Weights of a small GPT-style language model, trained from scratch on English Wikipedia.
Size: width 160, vocabulary 32000, 14.3M parameters.
Architecture: LayerNorm before each block, rotary positions, biases, attention and MLP in parallel.
Training: a variant of Adam for these matrices, 9277 steps.
MLP neurons of a small language model. Each row is named by its layer, matrix (up: input weights) and neuron, and shows model dimensions 32-159. Each number is 128 + 32 x the weight over its row's rms, rounded and kept within 0 to 255.
After each neuron's rows, "fires on" lists the tokens most often at its 100 highest values on Wikipedia text that the model never trained on.

L10.up507 [141  70 153 107 121 149 163 116  66 175 179 133  65  93 112 116 122 121 105 130 100 129  93 142 124 172 149  85 161  87 138  77 171 228  84 134 178 119 123 151 110 121 175 115 108 137 106 142 100  96 170 105 140 135 107 132 100 152 129 127 125 150 106 132 128 159 177 140 124 122 158  44 121 151 105 132 145 132 114 123 120 192 138 129 155 176 105 123  61 157 114  77  75 120 149  68 124 153 172 181 112 154 184 120 115 135 170 101  84 140 112 169  93 136 117 141  88  72 114  75  74 138 130  90  85 164 113 139]
fires on: " and", " of", " &", ":", " et", " to"

L9.up181 [176  87 120 110  94 146 201 126 186  85 122  90  85 134 159 108  93 157 171  87 161 125 140 136 160 115 138  71 141 161 112 105 149 169 161 173  89 107 114 132 139 172 168 160 151 159  75 109 148 123 156 186 149 131 163 156 131 157  63 140 155 135 155 156 114 186  97 125  77  82 128 105 152 187 109 130 150 121  85  60 127 134 144 193 188 164 127 164 117 170 140 121 120 101 137  99  30 133 142 143 129  96 149 114 173 125 160 155 107  92 149 104  79  63 129 199  86 100 102 131 122 139 147 141 175 116 139 158]
fires on: " his", " the", "d", ":", "s"

L2.up371 [ 83 133 107 103  95 186 153 162 178 128 137 150 134 146 117 106 166 193 133 139 104  86 100 148 112  56  83 105 158  77  92 125 137 173 133  92 168 163 149 156  73 124 107  78  90 156 155 123 172 129 104  70  96 119 147 150  89  65 130 161 132 202  95 117 158  81 129 143 144  66  96 118 181 144 130 138 155 110 121  61 120 175  80 128 148 147 124 120 132 144  81 111 149 109 126 204 147 116  68  74 163 142  77 141 136 115 125 159 128 146 116 107 189 107 107 139 149 180 153  60 148 126 120 103 189 129 145 140]
fires on: "s", "e", " Center", "de"

L10.up466 [ 98 157  96  71 132 122 149 150 132 150 151 122 144 154 109 106 124 112 112 111 132 149 110 117 113 103 131 106 166 118 176 153 130 155 131 163 122 126  54 130 147  89 118 113  69 142 127 148 114  98  79 215  99 101  62 127 111 141 125 144 144 158 173 121 185 177  52  94 124 140 124 120  81 120 123 169 145 168 109 164 215 168 114  75 127 158 148  79  76 130 186 124  91 159 138 112 124 170 129 156 154 112 158 128 105 190 130  76 100  81  84 197 117  78  94 137 176  78 103 178 121 128 119 188 116 155 155 148]
fires on: " |", "|", ":"

L4.up28 [139 111 163 105  85 158 199 163  82 141 125 105 171 110 178 100  97 145 137 131 136  79 142 147 135  94  92 194 168 155 133 138 133 152 124 194 131 143 191 109  89  84 177 119  96 151 180 109 148  50  96 113 169 108 108  85  94  71  78 161  27 132 198 100 137 130 129 114 196 107 179 115 124 128  91 144 140 150 109 129 153 145 141  84 105 143  58 106 130 155 136 112 100  69 141 153 154 102 126  88 161 159  97  89 117 143 168 167 169 102 139 141  75 147 105 137  97 180 155 157 125 128 131 125 183 135 115 143]
fires on: " of", "-", " over", " to", " into", " under"

L7.up60 [140  66 184 113 119 102 135 184  86 126 131 124 162 100 127 103  41 114 152  90 114 124 103 118 202 112 136  86 115 107 184 120 142 112 131 144 156 103 169 147  99 110 108 119 139 158 143 116 151 113  89 143 100 105 105  85 142 157 150 122 134 153 113 154  74 181  69 147 177 138 161 102 175 100 162 122 150 133 154  83 158 100 122 173 141 174 125  20  36  79 142 121 146 131 191  76  98 137 141 140 110 105 154 114 132 172 187 205  92 124 110 111 130 121 110  92 123  89 174 116 135 160 107 152 155 149 152 147]
fires on: " -", " –", "/", " /", " [", "–"

L10.up307 [ 83  78 105 170 152 195 107 124 102 149 151 164  78 144 107 106 122 134  97 139 119 122 139 152 144  71  83 119 137  87  98 125 141 157 129  82  81 137  56 209 110 164 137 128 114 185 116 154 156 142 120 125  99 114 124 103 149 136 135 166 113 154 155 135 176 197  59 148 123  97 159  30 111 115 130 144 130 216 129  91 174 157 108 150 122 117 130 127  78  86 173 171 133 147 116 142 136 149 136  98 148 127  83 104 104 153 129 130 161 132 114  93 115 131 116 132 142 135 117 125 109 165 106  91 171 145  93 168]
fires on: ":", " |", " against", " ("

L6.up421 [115 152 131 123 127 146  79 172  76 122 141  95 132 120 133  98  96 115 137  59 159 150 164 201 141 133 127  61 165 105 122  92 144 142 127 105 136 149 153 112 131 111 104 126  58 172 123 151 124 146 124  57 111 116 165 165 135 160 176 160 130  67 165 119 143 135 127 127 141 122 154 161 179  95 191 169  78 136 145  69 157 159 135 157 151 116 127  82  80 105  62  39 134 126 174 129 141 126 151 112 133 117  97 144  48 108 155 123 155 159 116 145 142 105 113 100 141 152 145 154  63 147 111 150  44 101  87 158]
fires on: " ", " and", ",", "-", " with"

L10.up238 [ 98 100 119 141 147 112 170 181 120 128 109  88 115 120 118  62  92 150  98 141 129 132 161 165 173 142  79 168 175 157 102  25 130 160 190 146 158  99 112 124 150 120 146 118 208 156 151 100 167 124 148 125 112 127 142  90  77 172 135 150 187 150 141 139 139 115 184 177 159 145 158 132 132 118 159 143 115 120  86 140 188 133 146 167 121 168 116  83  86 110 139 126 118 116 120 131 214 140 136  74 153  52 154 128 183 142 177 123 132  50  53  80 116 163 100 167  61 139 143 107 132 111 115 153 114 154 161 151]
fires on: "\n"

L4.up2 [134 106 167  57 129 112 154 150 136 167 121 121 103 146 210 146 151  83 130 192 138 109 144 107 113  80 119 194 149  58 110 151 155 138 165 176 169 157 105 118 130 128 131 111  54 126 148 187 150  82 106 186 111 124 166 171 110 132 121 142  60 161 177  90 105  78 170 133 147 134 156 114 116 153 151 138 106 226 136 135 152  94 130  91 141 145 117 137 106 115 135 116  51 127  75 132 161 138 144 156 111 106 128 104  76 134 118 118 154 102 149 117 125  94 124 206 151 141 108 113 125 167 186 110 135 147 132 118]
fires on: "-", "A", "E", "R", "S"

L7.up309 [ 93  95  97 121 133 109 123 137 189 102 137 124  88 141 223 118  66 158 178 157 121  80 117 105 162 124 116 165 171  54 131 112 156 138 171 147 136 154 149 154 147 115 119 158  92 137  84 180 137  85  56 123 139 128 135 122 169 106 140 113 139 159 103 114  48 107  82 111 178 107 142 157 140 132 104 134 110 163 124 155 176 182 124 162 140 127 100 123 159 113 126 111 159 105 135 152  52 174 111 157 157 123  64 120 129 129  65 120 112  80 120 157 141 111  97 144 107 122 118  65  97 167 133 117 123 145 138 136]
fires on: ":", " is", " as", " of", " named", "|"

L10.up424 [122 111 127 134 143 157 100 168 176 153 144 106 155 103 136 165 134 161 127 128 179 141 155 152 172 145 147  79 127 119  95 172 173  88 105 100 136  74 168 182 102 125  69 140 117 122 109  93 157  91 112 145 113 122 100  85 196 161  76 164 129  97 108 103  96 154 110 125 145  87  95 136 149 156  92 106 132 119 104 126  99 145 152 141 142 172 113  94 143 210 121  98 111  92 109 125  85  77 125 193 188 111 143  84 120 118 105 107 179  96 124 120 172 140  57 154 136  99 157 173 103  80 128  73 102 120 109 153]
fires on: " be", " is", " was", "s", ":"

L6.up461 [108 143 135 133 154 128 153 100 127  79 147  98  96 144 121  98 141 126  96 154 102 100 113 127 126 127 192 119 150 124 123 122 186 132  89  98  95 141 143 144 112  88 195 158 151 126  97 173 124  95 108 159 121 131  75  77 108  92 108 171  70 151 162 132 142 123 135 164 187 127 117 108 119 155  48 138 167 182 163 158 145 132 167 137 207 126  51 118  72  60 142  65 146 117 175 168 125 129 172 155 175 128 134 109 152 108  99 169 146 140 111 101 154  70 147 182 115 143 141 120 170 168 122 129 133 117  80 141]
fires on: ",", " that", " when"

L2.up459 [138 166 126 145  99 116 154 199  20 135  88  43 135 122  79  86 114 126 104 150 139  90 124  89 123 140 144 167 158 148 205 113 107 181 107 185 105 147 172 115 132 111 176  86 166 131 101 141  94  83  59 159 109 124 124  70 105 167 128 161 135 111  89 119 111 125  84 129 130 194 215 122  72 123 140 135 160 128 131 144 150 125 160 143 138 165  90  87  90 129  70 101 184  76 113 102 154 141 152 141 149 143  77 152 105  99 176 137  86 138 138 136 121 129 118 114 161 162 154 131  94 140 100 140  91 192 126  64]
fires on: "-", " by", ".", " from", " Middle", "s"

L9.up249 [123 161 142 106 118 128 164 164 123 133 163 142  87 130 151 148 103 187 123 142 138 118 177 174 134 121 146 109 179  72 162 126 152 229  91 168 100 155 104 140 159 132 140  81  89 115  92 126 143 138  77 176 108  95 103  96 117 202 112 134 164  90 153 133 119 144 139 132 172 118 109 112 128 154 124 117 126 155 151 145 106 133 139 135 112 150 123 136 155 122 145  90 134 121 148 112  65  96 102 192 144  88  86 135 136 130  95  73  77 110  78  94  94 140 123 108 142  76 151  97 105 118  87 189 135 122 179 153]
fires on: ",", " |", "'", " a", "|"

L6.up369 [ 74  40 119 141 101 128  58 105 102 117 126 108 187 122 105 112 144 198 119 225  96  60 112 150 150 131 118 105 200 146 135 102 160 150 131 113 123 137 152 112  87 113  58 193 108 144 153 136 118  97 117  97 184 116 148 133 157 170 180 133 135  79 112 179  80 125 161 136 201 141  85 125 128  99  79 131 136 134 101 156 167 161  61 152 152 141 113  73  78  99 140 120 157 103 156 120 142 110 122 121 160 123 136 107 109 132  94 153 118 155  99  87 148 135 115 155 101  99 147 120  90 175 133 131 166 144 118 186]
fires on: "s", "'", "al"

L6.up429 [122 116 158  40  97 147 107 193 178 114 122  89  92 101 131 134 123 124 124 110  62 142 108 210 210  96 148 136 155  80 139  94 121 151 109 158 146 127 106 159 110  93 126  57  81 141 107 154 218 154  84 120  99 167 173 122 138 126 169 119 123 112 148 148  69  78  98 124  98 184 119 133 164  97 132 131 143 170  57 152 161 153 109 193 145 146 112 113 141 102 158 182 106 125 218 116 156 180 169 142  95 106 118  87 155  61 186 142 130 163 122 133  73 118 150 162 145 138 182 124 165  92 138 132 112 107  93 138]
fires on: ",", ";", " as", "),", "\n", ":"

L9.up2 [144 172 142 160 116 140 207 144 131 138 114 127  95 130  90 110 133 123 131 141 123 165 115 188 192 159 142 134 172 127 152 196 202 106 118 145 103 135 115 118 126 106 119 161  98 147 151 108 121 111  68  54 165 156 133 101  64 117 155 133 107 168 195 163 151 154 137 124 144 160  81 128 167  89 170 186  58 131  97  86 138 129 169 144 157 108 126 127 115  84  70 101 132 175 122 127 166  61 189 143 135 105 123 140 124  83 104 107 158 152 102 101 108 123 113  95 167 174 133 248 118 162  72 122 159 151 143 136]
fires on: " ", " and", " with", " wrote", " stated", " |"

L6.up54 [ 80 145 129  89 126 120 130 157 127 183 145 130 125 155 107  94 109 144 186 206 155 117 170 121 115  69 138 140 106  91 128 117 105 128 127 150 129 132 177 158 125 133 128 205 119 128  87 129 185 103 134 167 166 112 166  83 113 148 129  52 133 155 132 139 124 170 120 141 139 149 170 135 177 135 178  99 129 116  52 140 128 139  87  67 115 105 131 140 104 149  81 176 175 106 154 152 166  79 148 146 118 127 107 111 104 165  76  94 151 125 109  90 115 142  91 126  84 198  94 182  85 121  91 120 105 113 116 122]
fires on: " of", "]", ":", "s", " States"

L10.up634 [111  84 114 125 118 145 170  89 178 160 168 130  70 111 156 105 188 103 170 154 156  55 115  93 162  52  91 155 125 120 178 123 127 153 163 209 134 154 112 130 122 193 100 167 166 124 113 131 144 122 111 159 129 138 160  57  67 108 148 133 207 178  90 116 142 144 131 113 186 108 113 139 119  94 136 182 158 120 155 151 185 113 129 122 115 169  89 119 104 149 144 125 143 149 164 175 133 154 105 151 160  98 123 118 163 137 158 138  85  87  82  52  84  89 147 100  90 138 154 115 156 114 129 120 151 112 126 151]
fires on: " the", " United", "'", "\n"

L6.up567 [ 90 147 127 125 167 153 109 166 140 112 155 144 123 107 116 114 106 144 138 108 147  88 159  75 107  90 125 132 119 155 134 111 106 188  97 140 175 147 151 148  87  79 229 156 142 133 112 159 113  72 141 117 181  87 123  83 145 110 127 178 185 101 135 128 144 122 106 126 110 153 113 132 126 137 141  54 149 150 106 154 153 158 138 121 126 112 115  95 168  98 113 113 210  73 163 117 111  88 132 123 177 154 139 112 152 124  96 133 152 110 114 111 162 176  74 135 131 111 118 153 147 134  50 181 112 107 140 118]
fires on: "s", " for", " on", " to", " of"

L6.up174 [ 82 176 114  71 158 119 132 153 109 159 144 152 112 116 155 104  89 138  97  93 132 116  99  69 184 112  94  79 152 101 128  86 110 157 164 160 141 114 133 170 137 137 132  82  98 135 164 138 129 127 117 178 106 191 144 126 162  88 175 114 141 115 123 164  34 186  82 123 138 122 137 122 164 181 118 194 105 163 153  75 194 167 159 144 158 117  83 102 146 198 126  96 146 109  99 135 139 163 138 177 143 119 103 111 138  62 121 157 126 126 113 127  92  71 117 150 133 127 140  91  89 159 139  84  72  99 101 136]
fires on: " as", " in", " of", ",", ":"

L9.up404 [128 138 134  53  84 159 137 165  58 170 146 106 116 127  65  88 110  99  92  74 145 174 113  54 120 127 114  84 155 124 126  96 160 137 168 120 172 111 104 129 147 138 104  98 105  80 148  68 106 157 117 141 148 140 117 116 121 158 157 116  98 186 134 191 127 149 109 189 160 137 179  88 154 120  97 142 113 129 173  90 127 145 133 197 113 141  63  80 106 149 147  83 118 126 148 127 144 138 141  95 153 114  96  74 109 162 111  73  93 215  98 140 157 139 122 140 100 100 149  92  78 146 116 131 138 162 137 147]
fires on: ",", " and", " &", " •"

L6.up356 [123 109  86  94  80 130 165 151  93 184 160 123 106  70  89 108  86 174  91 176 156 113  98 116 131 156 120 161 161 191 120 137 166 139 134 194 114  53 158 127 175  88 121  70  81 163 130  79 122 142 112  99 177 129 153 153 103 144 125 184  80 137 117 156 155 159 172  49 111 133 116 101  86  82 168 135 205 148 103 126 142 170 171 178  84 143 106  94 119  83 182 140  91 134 101 146 181 135 134 138 161  84 126 137  98  97 100 176 139 103 130 192  71 137  84 142 143 131 134 131 150 120 109 112 118 178 115 173]
fires on: " |", " of", " kg", "th", " Series", "m"

L2.up245 [ 93 174 107 114 117 112 159 166 105  93  96 154 128  60 186 122 198 135 160 160 202  56 146  97 155 139 165 175 169 138 188 157  68 165 116 150  76 131 140  82 139 155 123 161  90 120 106 146 112  60  99 127 134 142 160  87 124 170 173 172 106  91 129 120 137 152 123 127 115 147 184 123  75 123 116  97 165 127 169 133 132 152 126 112 168 149  93  63 110 144  86 122 133  88 110 128 147  94 150 159 144 151 109 134  74  94 164 110  73 144 145 107 103 140  77  75 126 120 126 144 105 147 150  73 153 144 116 132]
fires on: "s", "-", " Senate", "ly", " into"

L2.up625 [117 141 151 107 138 133 110 155 113 120 108 125  89 168 104  87 142 188 134 156 110  75 105 164 153 136 109 130 181 135 121 141 149  86 153 185 122 196  88 127 166  76 211 113 117 129  97 127 145  65  92 167 119  71 140 118 181 156 125 121 156 120 139 135 136 144 114 155 156 136 193  87 143 114 121 141 156 132 111 119 195 170 106 118 141  99  85  74 104 177 145  69 122 115 113  75 162  98 124 104 109 105  86 125 115  92 169 146  71 144 118  69 133 156  94 196  91 120 103 135  99 134 150 159 114 142 109 129]
fires on: " Le", " De", " Van", " de", " en", " den"

L9.up454 [121 119  89  93  84 111 120 155 165 130 118  34 116 152 131 168 104 176  94 167 107 101  98 145 160 117 140 140 161 113 109  62 112 120 138 156 127 126 118 208 108 153 151 105 138 129 188 154 158  77 152 165 161 138 176 127 151 168 135 153  99 166 155 124 125 178  91 122 127 101 123 105 178 192 107 116 141 106  88 108 155 165 119  93 170 125 109 102 163 142 165  87  90 137 188 131 113  91  97 136 154 129 130  87  83 165 196 147 121 128 110 131 123 140 172 161 104  89  97 150  84 114 128 148 147 183  83 133]
fires on: ":", " he", " her", " as", " his", " Years"

L10.up473 [ 83 112  98 104 152 163  61 152  76 160 149  72  59 160 105 131 112 123 109 110 120 100 127 101 188 140 109 122 194 121 168  94  89 136 158 159  94 142 134 150 176  69 156 156 141 146 175 127 198 134 119 130  64 126 121 134 120 135 148 115 136 140 102 165 195 123 128  80 117 154 109  75 125 101  67 113 120 163 120 111 166 141  78 144 138 149  82 122  65 172 179 137 104  93 149 173 148  97 160 152 176 101 107 166 134 152 136 122 103 131  90 102  83 118 100 141 171 126 161  97 127 130 124 145 123  75 163 157]
fires on: "\n", ":", " |", ","

L10.up110 [ 63 124 184 104 138  58  94 175 108  85 177  95  89 112 126 157 153 125 125 145  70  83 120 123 158 109 154 145 132 109 211 106 146 136  93 123 222 109  97 144 110  74 112 139 174 124 132 174 109  92 120  82 138 103 174 147 113 143 105 105 121 174 132 116 149  76 127 189  99 140 130 133 144  96 177 122  89 158 119 145  81 127  93 128 126 102 144 102 113 133 133 117 167 109 176 110 165 156 152 128  99 127  83 102 141 177 126 149 155 117  96 206 142 107 156 174 116 130 167 187  97 133  90  45  98 146  63 143]
fires on: ",", " designed", ":", " Pos"

L7.up68 [134 146 136  96 127 146 168 163 178 141 125  93 109 146 148  64  89 121 147  91 163 184  89 155 118 158 132  72 187  57 125 151 119 187 121 160 127 145  65 165  82  75 142 107  97  89 147 217 166  84  69 106 112 104 139 114 139 104 176 151 170 146 139 136  84  89 113 177 146 131 112  88 115  96 119 151 113 163 110  66 153 178 128 183 122 149 116  78 135 163 145 164  55 193 112 117 165  98 117 182 134  98 104 125 106 102 165 176 151 156  83  99  93  92 118 172 157 154 162 120 130 149  92 114 107  92 130 124]
fires on: " and", ",", " or", " as", " than"

L7.up490 [118  97 189 112 116 163 174 129 170 159 149 119 150 142 193 107 141 100 128 214 217  98 141 111 142  37 143 158 148 115 103 145 169  93  67 125 179 102 104 132  86 129 123 128  86 193 160 157 102  93 127 140 153 135 131 155 119 166 135 180  57 121 141 105  93  91 136 102 160 151  77 117  75  84 119 176 147 138 136 146 138 140 198 103 145 113 121 114 176 122 113 136  88 135 136 155 108 111 156 102 141 120  97  86 136 135 151 161 139 114 149 162 141 131 126 143 157 107 104  97 113 192 137 126 108 113 186 165]
fires on: "A", "E", "B", "F", "AF", " One"

L7.up611 [150 149 105 156 148 204 133 147 150 135 134 133 100 130 177  98  73 145 134 131  98 118  66 185 181  70 134  91 172 133 110 153 121  96 128 110 145 119 153 158 115 111 135 174 139 105 118 117 175 138 138  97  90  70 205 105  94  87 148 152 110  94 142  88  94 117 121 176 149 167 135 113 114 118 118 144  96 174 118 132 165  96 145 176 145  90 152  88 128 147 155 113 194 112 138 170 147 165 111 108  98  86 137 103 147 135 139 147 178 104 114  48  14 143 148 203 109 160 137 112 193 142 157 143 170 150  85  77]
fires on: " of", "-", " |", " time", " continued"

L4.up35 [107 103  90 100 131 168 101 139  83 112 117 107 119 109 152 157 127 171 104 151  25 125 142 115 147  94 167 148 142  74 174 143 147 114 118 133 128 153 136 127 167  93 128 158  64 159 164  89 163  54 118  73 133  93 189 150  73 172 162 162 120 155 121 162 107 160 149 152 130 145 150  72 170 108 149 112  99 137 149 114 131 127 145 173 112 132  63 108 103  65 142 105 125 169 184 100 162 126 209 135 110 172 147 104 121 159 160 176 124 117 107  93 108 131 140 141 171  94 115 154 133 155  65 121 150 182 118  89]
fires on: "ed", " and", " ", " All", " My"

L9.up593 [107  95 139 155  29 123 160  98 175 121 151  85 106  84 144 124 129 152  84 155  82 152  52 136 171 150 133 100 186 121  67 133 137 142 164 207  75 114 127 140 120 127 158 116 144 200 140  57 148  94 168  96 124  78 126 174  96 127 102 139 146 211 109 124  95 148 176 108  99 121 160  98 129  55 116 138 100  94 114 164 134  98 108 140 137 105  80 134 114 213  79  97 116  89 176 134 130 168 158 110 139  85 135 100 101 153 104 144 138 108 123 162 101 136 159 202 150 133 117 144 139 137 163 141 140 130 147 177]
fires on: " at", " from", " of", " |", "("

L10.up260 [134  14 151 103 108 185  95 208  99 159 124 128 111 178 168 112 115 137 149 148  69 117 120 180 131 168 100  48 144 117 122  78 117 178 125 170 157 154 112 148 101 106 128 103 127 116 138 141 115 114  90 163 106  80 101 172 103 169 104 139 145 119 183 113 126 157 223 148 133 159  78 102 207 122 127 190 106 164 113  98 152 160 122 122 146 136 156  95 109  71 122 147 123 137 174  94 125 129 155 183 165 104  94 122 135 140 123 144  74 142 123 117 148 153 126 147 115 148 127  89 175 194 104  88 124 142 163 105]
fires on: " a", " and", "che", " (", ","

L7.up434 [171 139 146 127 150 185 157 143  97  96 130 154 100 142 101 127 104 124  98 158 119  47 122 167 178 141 153 156 145 121 180 113  84 146 141 199 135 131 107 125 207 116 182  97  96 126 176  98 104 114  68 143  95 193 149 125 106 146 105 155 145  98 119 113  38 129 115 143 122 146 131 111 124 185 172 130 125 194  93 111 144 154 133 126 125 117 109 105 122 167 100 119 157  83 109  96 165 127 154 128 157 129 150 113 240 167 139 164 159  98 132 142  91 113 120 151  99  33 114 104  67  73 132 166 105 185 104 126]
fires on: " of", "er", " in", "a", "in", "e"

L10.up200 [ 79 138 150  86 157 181  98 189 171 157 158 165 126 120 181  40 154  56 194 165  92  97 153 121 108  88 151  69 159  89 170  88 115 130  68 209 148 115 111 111 113 153 154 168 106 142 113 147 172 110 137 187 125 161 147 144 107  96 115 119 127 146 121 101  96 128 103 191 163 138 123  63 201 132 132 150 126 197  81  83 150 145  92 170 140 100  99 131 110 118 130 122 140 142 199  97  98 155 141 145 157 113 127 132 154  90 124 146 118 128  96 101 100 120 112 138 160 116 146 115 139 172 116 105 124  90 193 138]
fires on: " a", " of", ":"

L9.up124 [101 100 163  96 117  68  77 127  96  98 181 163 150 184  94 146 102  77  96 160  79 110 177 169 178 107 131 124  94 120 149 119 162 109 102 157 132 112  84 156  99  95 113 150 136 140 104 133  77  97 143 106 172 143 161 151 112  72  89 186 142 128 131 134  96 181 110  78 172  89  84 130 168 100 131  83 149 211 168 136 158 114 177 205 158 151 127 130 140 149  72 138 107  86 106 171 183 166 125 176 160  93 140 104 135 122 115 117 121 118 124 145 107  70 151 184  92 115 117 194  92 149 106 175 115 168 196 150]
fires on: "---|---|---|---|", " ", " |", " no", " in", " such"

L9.up147 [ 97 216 156 101 130 124 131 140 103  75 151  62  89 146 157  69  80 165 134 167 118 138 116 117 161 132 163 116 129  89 136 102 154 112 109  91 164  86 199 180 127  71 193 111 142 176 121 163 139 132  59 141 137 120  56 107 133 144 137 109 126 142 133 157 113  96 104 100 170 164  82 145 107 119  84 143 124  81 112 140 142 136 148 146 191  95  99  82 103  96 142  74 161 101 157 158  87 139 167 177 161 109 143 117 118 109 111 170 189 152  99 128 157 116 111 149 165 178 182 137  93 148 100 139 100  86  93 136]
fires on: ",", " as", " so", " although", " that"

L2.up43 [101  95 134 107 145 167 116 138 150 137 128 157 110 150 101  81 105 160 196 163 156  93 162 152 206  83 101 131 174 135  98  91 160 106 150 122 124 156  44 170 151 108 126 160 122  73 121 136 157 107 134 144 132  61 129 143 117 169 185 131 168 123 139 107 122 139 118 157 136  58 158  82 202  90 164 143 103 125 106  45 189 140 143  91 125 127 119  68  84 191 173 107 155 153  88 119 171  67 159 110 129  97  93 126 119 120 164 116 133 104 125  99 100 112 111 147 124 110 103 135 146 149 133 164 132 146 134 132]
fires on: " De", " Le", " du", " La", " opt", " da"

L10.up153 [ 63  71 109 155 209 135  79 100 128 123 114 173 133 130 152 157  87 132 146 180 109 132 101 183 140 155 119 163 118 104 150 212 140 142  88 127 122 131 104 175 127  65 118 114 117 172  88 121 151 123 118 119 165 131 148  75 132 176 127 171 158 145 157  90 104 110 168 147 115 141  90  96 149 116  87 127  86 170 159 110 133 110 115 173 178 108 108  83 114  59 163  86 155  94 132 139 175 134 109  79 152 104  92 140 109 158 106 113 141 115 126 172 115 119 111 156 145 149 120 179  88 135 107 100 139 159 131 131]
fires on: " |", " name", " (", ",", " is"

L7.up442 [112 112 143 114  69 146  51 115 206 144 118 101 157 149 121 162 131 153 157 126  97 102 145 158 120 135 128 101 104 173 155 115 152 146 131 108 161 130 156 150 155 137  91 109  78 196 179  65 124 109 169  86 138 130  94 102 181 159 160 124 141 153 104 152  20 126 111 124 167 132  94 134 130 131 139 132 145 134 126 106 147 161  82 149 173 126  91  99  94  55 104 131  98 124 173 138  95  90 169 148 143 111  88 127 129  98 100 141 104 182 171  93 121  79 109 100 105 139  95 119 166 152 138 138 151 137 142 192]
fires on: "s", "ing", " License"

L10.up393 [111 131 134 105 117  93  77  93 117 122 157 104 168 146 132 136  94 207 191 157 160 135 184 124 131  99 147 167 141 116 127 113 184 140 153 181 141 169 131 153 181 100 112 220 138 150  78 125 110 106  90 182 100 164 119 120  93 123 137 173 111 120 140 138  91  98 145 113 127 147 104  95  98 165 115  93 107  87 122 110  81 115 114 173  61 188  96 145 133 158 118 140 207 142 118 207 112 128 123 164 142 137 138 117 144 172 110 122 143 107  86  72 115  73 165 140 132 124 140  77  99 127  81 147 142  48 139 129]
fires on: " |", " is", ",", " particularly", " both", " along"

L4.up6 [121 110 119 137 140 140 155 119  82 150  84  92 115  78 118 106  88 113 101 174 145 100 115 119 147 152 119 145 152 161 133 162 100 106 113 104 135  86 161 162 115 120 156 106 106 154 167  83 153 176 141 122  85 143  49 170 159 172  82 170  87 130 152 168 102 134 170 165 164 129 103 102 153  76 148 115 141 101 115  51 129 121 119 181  90 146  91  78 119 121 132 151 129 109 139 131 140  87 168 139 158 126 128  94 148  92 134 168 137 116 189 144 167  98  90 132 152  78 132 148  91 116 132 182 110 123 139 165]
fires on: "s", " At", " was", " result", " died"

L9.up135 [125  72 159 130 156  94 129 137  94 143 145 138  76 137 139 153 129  98 153 150  81  76 125 149 159 145 109 177 184  98 142 144 157 118 126 163 107 167 124 109  99  85 118 161 115 162 121 104 115 110 158 147 182 122 134 118  79 125 155 142 134 151  93 104  96 169 107  64 132 141 130  49 104 127 163  85 156 130  69 153 158 174 171 137 135 190  66 138  84 146 107 138 119 132 164 130 177 186 149 151 156 134 162 116  58 160 143 167  60  91 114 149  76 142  93 185 127 155 135  79 170 116 115 111 136 144 135 122]
fires on: " |", " for", " from", " of", " the", " in"

L4.up341 [117  49 155  96 114 118 143 161  66 162 149  52 125  71 115  96 103 139 107 132  45 146 114 148 152 135 149 128 161 120 161 144 151 123 139 118 150  85 119 144 118  90 150  95  98 155 159 101 143 131  86 155 120 128 126 117 117 156 170 154  85 170 109 125  80 196  95 131 175 142  91 134 174  94 123 164 128 113 133  97 133 127 141 172 129 134  97  39 112 125  96  96  92 119 210 134 149 181 124 177 117 117 140 104 110 197 169 184 120 117  81 124  85 124 128 114 157  87 146  88 177 169 107 162 158 176 121 128]
fires on: "===", " –", " -", " (1935)", "\n"

L2.up314 [ 87 129 102  71 112 132 108 109 152 160 137 115 195 130 178  78 121 144 129 141 166  96 165 119 144 135 140 131 123 147 128 120 173 119 189 177  90  96 103  84 180 112 169 105 134 166  61 123 134 170 122  54 128 151 156 134 160 107 182 148 145 131 139 134  63 120 123 134 109 111 114 116 131  54 148 126 129 107 191 122 153 133 120 143 155 112 122 124  91 108 115 125 153 142  89 241 173 111 155  62 133 121  50  77 191  90 105 143 111  87  98 102 168 130 100 155 117 110  88 128  80 127 145 158 145 122 138 196]
fires on: "s", " Preced", "-", " are", " Children", " Authority"